Part of a small language model's weights: width 256, MLP 704 SwiGLU.
MLP neurons of a small language model. Each row is named by its layer, matrix (gate and up: input weights) and neuron, and shows model dimensions 128-255. Each number is 128 + 24 x the weight over its row's rms, rounded and kept within 0 to 255. Numbers have three digits each. A neuron's up and down rows have the sign that makes its largest values positive.
Before each neuron's rows is what it responds to, as a language model described it from the Wikipedia text at the highest values.

Responds to: The letters "he" as a pronoun or a word start (he was, he-lped, he-ad, he-ctares), plus a few "o", "le", "e" word starts.
L3.gate368:145128109140136165135115115154117137116147187102182130109124108091135105138132105124118111142159160078118103126177152089132119130121094085121117123136106100114138103118099095116107115124112101152121123130121127136093123139131123125143168123106120147112118134151107123154152120109163129139099087186109122095091111155145150168154145152102168137137126167103134113129118134118165147109102
L3.up368:110140112142147151118110133140110113134149174078194161123132101105108135121145100125137129164141155116119135120162140089152136120100105125129140133146100097121131096139120104083090062166105108152144137132143156115117121139094140131137142151090089143113118143151119149164159099085141132128115115191135148098086135152143129152161145124130149117141104136098122103082120136135164150114123

Responds to: Short second pieces finishing common words that the tokenizer split oddly, above all alb|um (album), also bo|ok, childho|od, al|ong, alw|ay|s.
L7.gate134:092114142141116111137152110156147115107146105119113101056148100069153102099105116129138094119111103125148160106167119167126081127174153135100154138115143126161137127140122080086088117097110107136172074200107114102140129124109155106132179158118111109115113138135169136126163167099103121109093137108177092116108127170140101087145140112124161127121095118159119137146118119160124095137120
L7.up134:141128155157087101113125140131113130109067148124145116113116155073149112118063139195162191095123145104153147100088109095086152133136147167149136106121129148125071132117133143120157133126168110088118133133146125098128117128144111110119093132156149157103170137114147125145150133172130132051123119106181123100106094136111135110114144101185139122100124077170120126083103186129140121124127

Responds to: Stray spaces, opening quotes, parentheses or odd bytes mid-sentence that begin a quoted, named or glossed span, often where text is garbled (monarchy goals, Woman s Club, "on the lees").
L3.gate584:143122143127129161118132089180106104154131094149120111147158116110154111119140141124146130108095129133102103127123185147102123127070116123103114106142147140183139114122125172139122108115115145154149107113125069122119135107098119113104111130147100095112119115159092141063148147125163135079141118133146141152124105100091105133159123161135144111105100149134145147126127113120115145141106
L3.up584:130133132164154126114121117193093105162143135087128158160150139087152121128110138131139092105102135137109137126129133137088117130072115109099107131146110125131157136126094105161128085131080137148153112151135083137132123124100132111082105139165145100124110132145079113106157142118155134095160112123148112143094126091091132126190135122124141137104111148130126124130122123115132131105122

Responds to: Mostly the articles the and a (also The, A) opening a noun phrase mid-sentence, e.g. along the back, released a 10-track; occasionally word-initial pieces like The in Therefore.
L3.gate551:108165130122145142112118106109163123112110085167102108138145117109120141140116135138079140099125124137124142089127131127109111102116101127109125136131114146129191116107097121159103121093137120137121096158145126134136140133119078145107114124116103096127158109103095092156179126119142155107125153100157129127126114135119162086140111160154152172125117180089098128118147084146109159107161
L3.up551:109189106116143158102110152114163136120093168158075116155141156147149125160102156139080089128121096115118154129123143110141135136131107127102119145123125152139110158110102136127113152133139108122134165163140161194103149138149089118130112093093136127116125109078179131109179156131136113161154165072129121106122119159151134101104098167136105129075111165134146141157129077117095162145153

Responds to: The word "the" or "The" anywhere in running prose, mostly after prepositions such as of, in, to, as in "of the village", "The club".
L2.gate94:082139092122143149112118092123131139121125173097122118153109123121162127116096116108097165126130159117103100107130121071167113124106120151122110155097100131113173126119109102145125097100144123142106143147139132144135107164139129110135111181112127106083113154139126106106166142106142125104154116135170135111090108137136159128119107148128167157128085167141108149167139089156099131147132
L2.up94:088107101116149131140063084102157132113124159141099147144092103107140114119108117123077170116175140085123122094139120128200102092090117155112133148072104131126165106120156126156137088084145095111085136157118136151134130187153139122129122173139135123097113147136142095122178139096139121118153156161155106111135114124138131145104125154127120146122094186122136133160166087157130152139135

Responds to: Word-final plural-like suffix pieces such as -ies, -es, -les, -ents, -ations closing a split word, strongest in Spec-ies of taxonomy infoboxes, e.g. famil-ies, gam-es.
L3.gate453:118154141121110153124130146122101130122157105122133132125163194124144130124117122142179114161096158111103144159130133089153115124127122136095125136117065128085161132121113117131106122136121093107152153090122136117137132139105127134177132162138072121125145107133075152145121102101125128133099157145136120125081115100146118091148095118150153133122116138132101157165092135109178114132124
L3.up453:126123112141132159144125162108104123166101143117125119127099123155103092139125090106176122151148159070130152114139133118116078103150120097133123114131090146077133131121124113155139130098152052127122153123128151103113114105132115156118128083163095165158117123161119149116104150096095130131129125159120130155106148097128145093171123099150083112113148172154139131156133145147162125124138

Responds to: Word-internal pieces such as ub, ou, ow, et, ect after an opening consonant (subspecies, cube, young, Houston, following, between); weaker on his and ==.
L3.gate439:119144122113127142107131131182115136144126105129120137165163131053123142136139154117139160091111169080118155151109127139126116139146114108110105158148128146149135144087132096116109116055120157138136087141108116117154173154113140107151169096159123128118158133152100155114162103127135120127156130111115106138181144127094139114149131125115156136155147121117141106145131086131105126123103
L3.up439:132142123141150131112150151145133128136092133153090111111094125136110119121122133104144140158146102112089092116147111153139124138119114127185151165108120134157137101139104087095137172170134157169114144111100102102129101160142114140144122143135094106120139124114124136112127153124075143141093180142133129116136143174117124092134133091130127122122148132161119139088106158132152121148113

Responds to: Word-internal subword pieces like ate, ac, or, ad that split words mid-stem, as in st-ate, D-ate, Can-ad-a, Ge-or-gia, repl-ac-ed.
L2.gate365:137099136145100150133145113153108162130156141114138132111149122132147163126157122118116144128091137132156145118118092170129090114124063096115115140148124175107091108134112108078154113199114136138115146140121172147154150141123129140107128167067099170134116136183177157138107106165110122136104080113123107127144128154141102159143133159093106147125107171097123140097096124144157161153115
L2.up365:112145146118155125144121160129137156096131142135123126094093119137167133129121126104118134074093164111149119110132124149140098160134145125154137132094103145090112109097102139116133119153124085168166095131147142171118155120151137171153136138153115111111131122169118142155114118124107135140123139152134104142106108136131071159095097144159160092105111147180162146131115122130171153154135

Responds to: Sentence-opening pronouns He/It in biographies ("He is best known"), plus "he"/"se" as word pieces (Health, helicopter, upheld, season).
L2.gate685:113134117159142145113103110161123102114125154101125146157113113132149106155120112088127161164097151129127141128132136138099132145072113169137117131132098143119113120100135115148125050123117098154115135117124152119120133137131145173190130140126109099115122122134130097156183111110153127093107159164106144076116129157168099146119122130119140138177108140121107097106104110123130139089073
L2.up685:128123133114131101138126152201153113119117128107173104139118074123133088130112144105098134120171137091115146134110165109122174112153150128120130095106120142135108167123097094111134153149148109150158132112127148130124149140118144145128106109148129150135102104150135128151093143088150135158106104163096148104081102145128110154131157136092089162128121128139138128103110090106166167104069

Responds to: Word-internal fragments "om" and "n" inside split words, often names and tables, e.g. W-om-en, R-om-an, D-om-inik, acc-om-modation, Joh-n.
L2.gate154:121079138163170158095094145113119124163143129127149111167106114177140139137150085135142152107147133110119115148075112070130117139098110142112130129119116118101117109098131098127147178146156129140125117073094150134144143124160165143133159154138110126120098119153136151120139122123098145122098140079164153114142127146141111137111091132154150107165096104148045084139091116121128119154086
L2.up154:114151095135121132144132097110113133112108167146158110113152110153128141124106094124138183131169135108148097096109156137106183112109110114157131143132113162099104149157117177146167115137126081138127091145077102144139115143142145127157091114121140136103105119103142148127160130160119123126162086138135134134071089166112112159081174147152121135151112125141116108125136154130104135110088

Responds to: Fires on "the" or "his/their" after prepositions before names (of the Navy, to the Netherlands), and on mid-word pieces like b-orn, n-ov-el, G-er-man.
L7.gate247:115115130140136177108134102107106112134111171163139150116159165107072128185136095123126115160113131093110126084153137150124099127150104120111127136108142126106154092127133117155081136131149113152125145149118100096119111162104146145084134181159129139125148123126136110112101142165099139087124145118119090112119165112121137108149080147095183144140125142148116156119146092121129140107140
L7.up247:123132141122107117127119107144073115101144129110134130088115186150153114118131100142103142124142099112103132108155095115148097137122135133116140122110131131107130096150166101108103116117128107108100100119105137109153124170104173106122159133113113129149128107142145086146106119110154129167074168129117124095111146102089135132165105126133166135126152116130118105122137123154131076099179

Responds to: Word-internal pieces "n" or "red" split off inside names and words, e.g. Joh-n, whe-n, P-red-ators, Alf-red-o, c-red-its.
L3.gate251:120114122178156133116104121137108129145153147161133137116120138095125136139131090148121177141154143125121083150141115125126154134163073131145098134066102146052139136113084106131152118156118060130130091144102152116144106134148111143132153128196114140092088141165086129162140138139129133116115144126188084161126132163134139142164143133150154120149091145116087128144124124134129113154145
L3.up251:118117133163139123124107107114084127111134106108136100124132136112135124133165074151149079157180138128112141122113142163121141131107141081152169131142121154081136095155083162115146144162147112106098096099102163153134123145140154124153157092120133085109152104143170122150113059136131146183117112132170148103155128133140102159128135140192149139125118116134126119134086084139095142132074

Responds to: Mid-word pieces "ad", "od", "ud" after a consonant, inside names and common words, such as Cambodia, episode, ambassador, Studies, Budapest.
L2.gate477:118134137144125145134154113094097126118125135095124139123107184099114138115142112105117105119147164097127148110134108140114129152108141125095126095126099122135132191167077130099107108135091103141125098137152152166144136149145052112147162139126139141104135137173117126126149140125133127084107152184130116149108114157153115101146139186129131135125148139140128133124119119106134135140119
L2.up477:121124130110123135124105117133104154147174141122148120094120171076096168134155136104135124157173169110121164105120125143104095122079139123096162114098101120116096130183106141096140078126098146157169100129140124158130116125145106112106147144161119137146112116193154135139095121129093155050124130170159142165125110133101135131128149143116142136114117173140116105158137142140137123154119

Responds to: Second word pieces right after a short consonant-initial fragment, such as g+et in get/gets, b+et in between, t+ak in takes, bett+ing.
L7.gate405:094140124122112121119105082108123082153167116172094111138126132154148094152127102159150119092111114096102113124139101138127129129170101151109159144132139104126122139151125092118121129109110089141119123145107085111154134110106111097173133156105176084122134114135146104119114157121122133112147169140117136149159132069126098131122064135093121130140079152165100162159093105145115110110125
L7.up405:172158096134103123126144141135137149145097126112122105160087139104113148137116165142179095148124104161137146154132121149117156134121133115110128145102173110184144084139124103115151156073145107131123152130134151162136159140146130090127129097167117100111158153138091159159104114140080132098170083145123112130122118140067138121146136151111153115128130156094132143136158112076109143147113

Responds to: Word pieces spelling ch, mostly inside words (exchange, archives, branch, such, technology) but also at word starts (Chairman, chain, China).
L2.gate455:159165142135136128130117133147149131132146157103093119158083127132131134143107129131088094144140147158098164071116118134133117123131088145158125171157133153095137088120153159157104104141118150156154079122169137106112152159138124106122106122149109150124138153122154109099128132130133127099119139118090110153112096111169148116134121110158120110120113173110099103091119182164127125151170
L2.up455:170144131098143136140141136149154145152143122121139126155115130119117120162098109116107126116155132147101184116120134133129148099109093145143118163136112120121109130130119165141140114132117112164124102121141114109130147125155134118156091144126107143148143144084122129097132140114132113079132147108105099141113090131161157091124141127123142124124114152110131084129130176128111124139142

Responds to: Word-internal fragments "or" and "und" split from the word start, as in auth|or|ity, n|or|th, hon|or, w|or|ld, |und|er, S|und|ay.
L3.gate523:100126127150114125136110089144081145102128176101137100149099133153137098115121094176102151137164104135105108122161146152157136116134086161119112167129091128079142100134161185134136117118120144156128140149171181144130123091093094136161133107126125143111120122115162132131137121122135125151143134141111152133096112105138156151102106142150123127133090163078084124098112118159137130159163
L3.up523:107140126162111126138122129126124131094123130144106100126122117161109118123120092197090143161138092126148157151106176147124131121127140150075098152133145116110138103130125133129151099119145084173132122131088095135141155100117100170186129133148149119106113128156132120120145096110168129123128096135146119165123158112126115147148097141221167090125119154118132137123087114175130140153132

Responds to: Short letter fragments in the middle of a word that has been split into pieces, mostly names and places, such as Ken-n-edy, Ten-n-essee, cont-in-ue.
L7.gate287:104117131123166109136136147123119093140106080124185137113147115093127154151109131153120178110134135131108085123103112124140127125110122081126057103114103141160113163121126140139087085119122150143145153165141126133156114077158116118123103119131108140106175131140121099157093139127218136150099134121144114092152114150110146144125173185112184147106136114163120128085119120142124110140098
L7.up287:146137130119141150139118159123108155149117124172131146150110118157154124128154102089155078150126074147135127116098142126143135112112155132129101110081133147120082162126113136160138106120139157137099152151107189123114117134121161109114136089119101076150145105180092090137151115075132141138168145120126108109096109104124156153135140168118124108120119109122100130086164116110140159127158

Responds to: Interior word-pieces inside proper names, like Singap-ore, Rokk-or, Kirk-al-dy, and the bare space before a year or day in dates, like September 1886.
L7.gate340:079133123130120148107113114126098141134112127083127104115135112140121086084169128141156147071120156158106118107144179109187113135101161098084096168098135128152146146102099131146110129107136127117117116147147120143154153164156124145168131169111092154125130124121177133157099090144087128124131124139136143149119081095113101161111115128176120099126099144156104159144135150119138140139071
L7.up340:149117117104110153131080150133099162098103124132113131108166153116110113130123095129081100145105120114154160133127102163142143130095102135173144100121124145125152122123118168103126128164095136179105164169153158101118114115130135136143104162166124119101121145098143113140100125114153124094110133151122112100177149127095099131126099173122114160132113139137154084126137151082177091178167

Responds to: The piece right after an oddly split first letter, mainly "he" after "s" in she, also s-uch, S-ep, s-ur-rounding, and he-ro, re-fused.
L7.gate480:085112102128128141105129111157085117092146138128178111105117119110131158122091100074139156162133114138146162126150163139100155131154139156137115131135093131093125095113117140098126162118109123148148110157130101113133133112117130137111173135111086147095100129131130118130155086116174139115152076127108099101122098107127138127162105106139177121138132141145127107105118148116137149114125
L7.up480:155188114167152147136044155171132125164116132130162134172108112188133154124120167121100131119114127149096124126099122083135120133144151109082167142090118154089126149149113130176104159141125097087125150112147097113120107192162095140168105111126140102171148116084076135149106106109128136117144139095111146128130157134106136131120136151112142114121147145141112132137121111083115092147124

Responds to: The later fragment of a word split into several tokens, often an inflectional ending, as in refus-es, rectif-y, su-ch, procla-im-ed.
L7.gate352:142097111130141166097129124099126118090138114088122096152084100117112069122176123147110116134145136121138161121154158129143079136167079119141122103123114133162172086126115136130117172155134140103111176136151129143146145105119174118079103122100067137121128100127162141158177126172153134122135127074163134160124117123129114141148156130172128136130162108145118140118086122125119097129115
L7.up352:125157157144132120132143130128159119142154137152154127141133157145130129174098110170081150119122112118062147142108143118134126131152103141116153114170131124110147132169090137138151101113124114105126149123134155117149154136144146130112063128120147080185138090102066176127100145123155135140150172125109159129105128132110146138122111122130115155119108141150090114152145109106127178137145

Responds to: Opening quotation marks and parentheses, plus line breaks, that begin a quoted title, term or aside, as in "Let It Go", (born 1972), or a new table line.
L2.gate341:172128151155079160130163066141139089148105169102137144070160113137124132121118126116097150109073158091106131110117140158150191147154119120134091087139108135158132126100113113112128113119112095090114132102150116094124089130125147117113118120178084112084062149148113154100161155120181150070128126075120127123126131105099123101150100136131130145121118135142083117106125110158139138116174
L2.up341:139106122134125151148139178118135082126107146088121168108140138126153131131142107099131136122148172129139132127113111150151157149130121145120087086146099118139143176144105122172088088115168074152092082153123078142120127137152120127137109116156106132123083127182080126132136138090149136108129116091125078132154160107110123119155113116121143114106113155093132115122108104089121136147134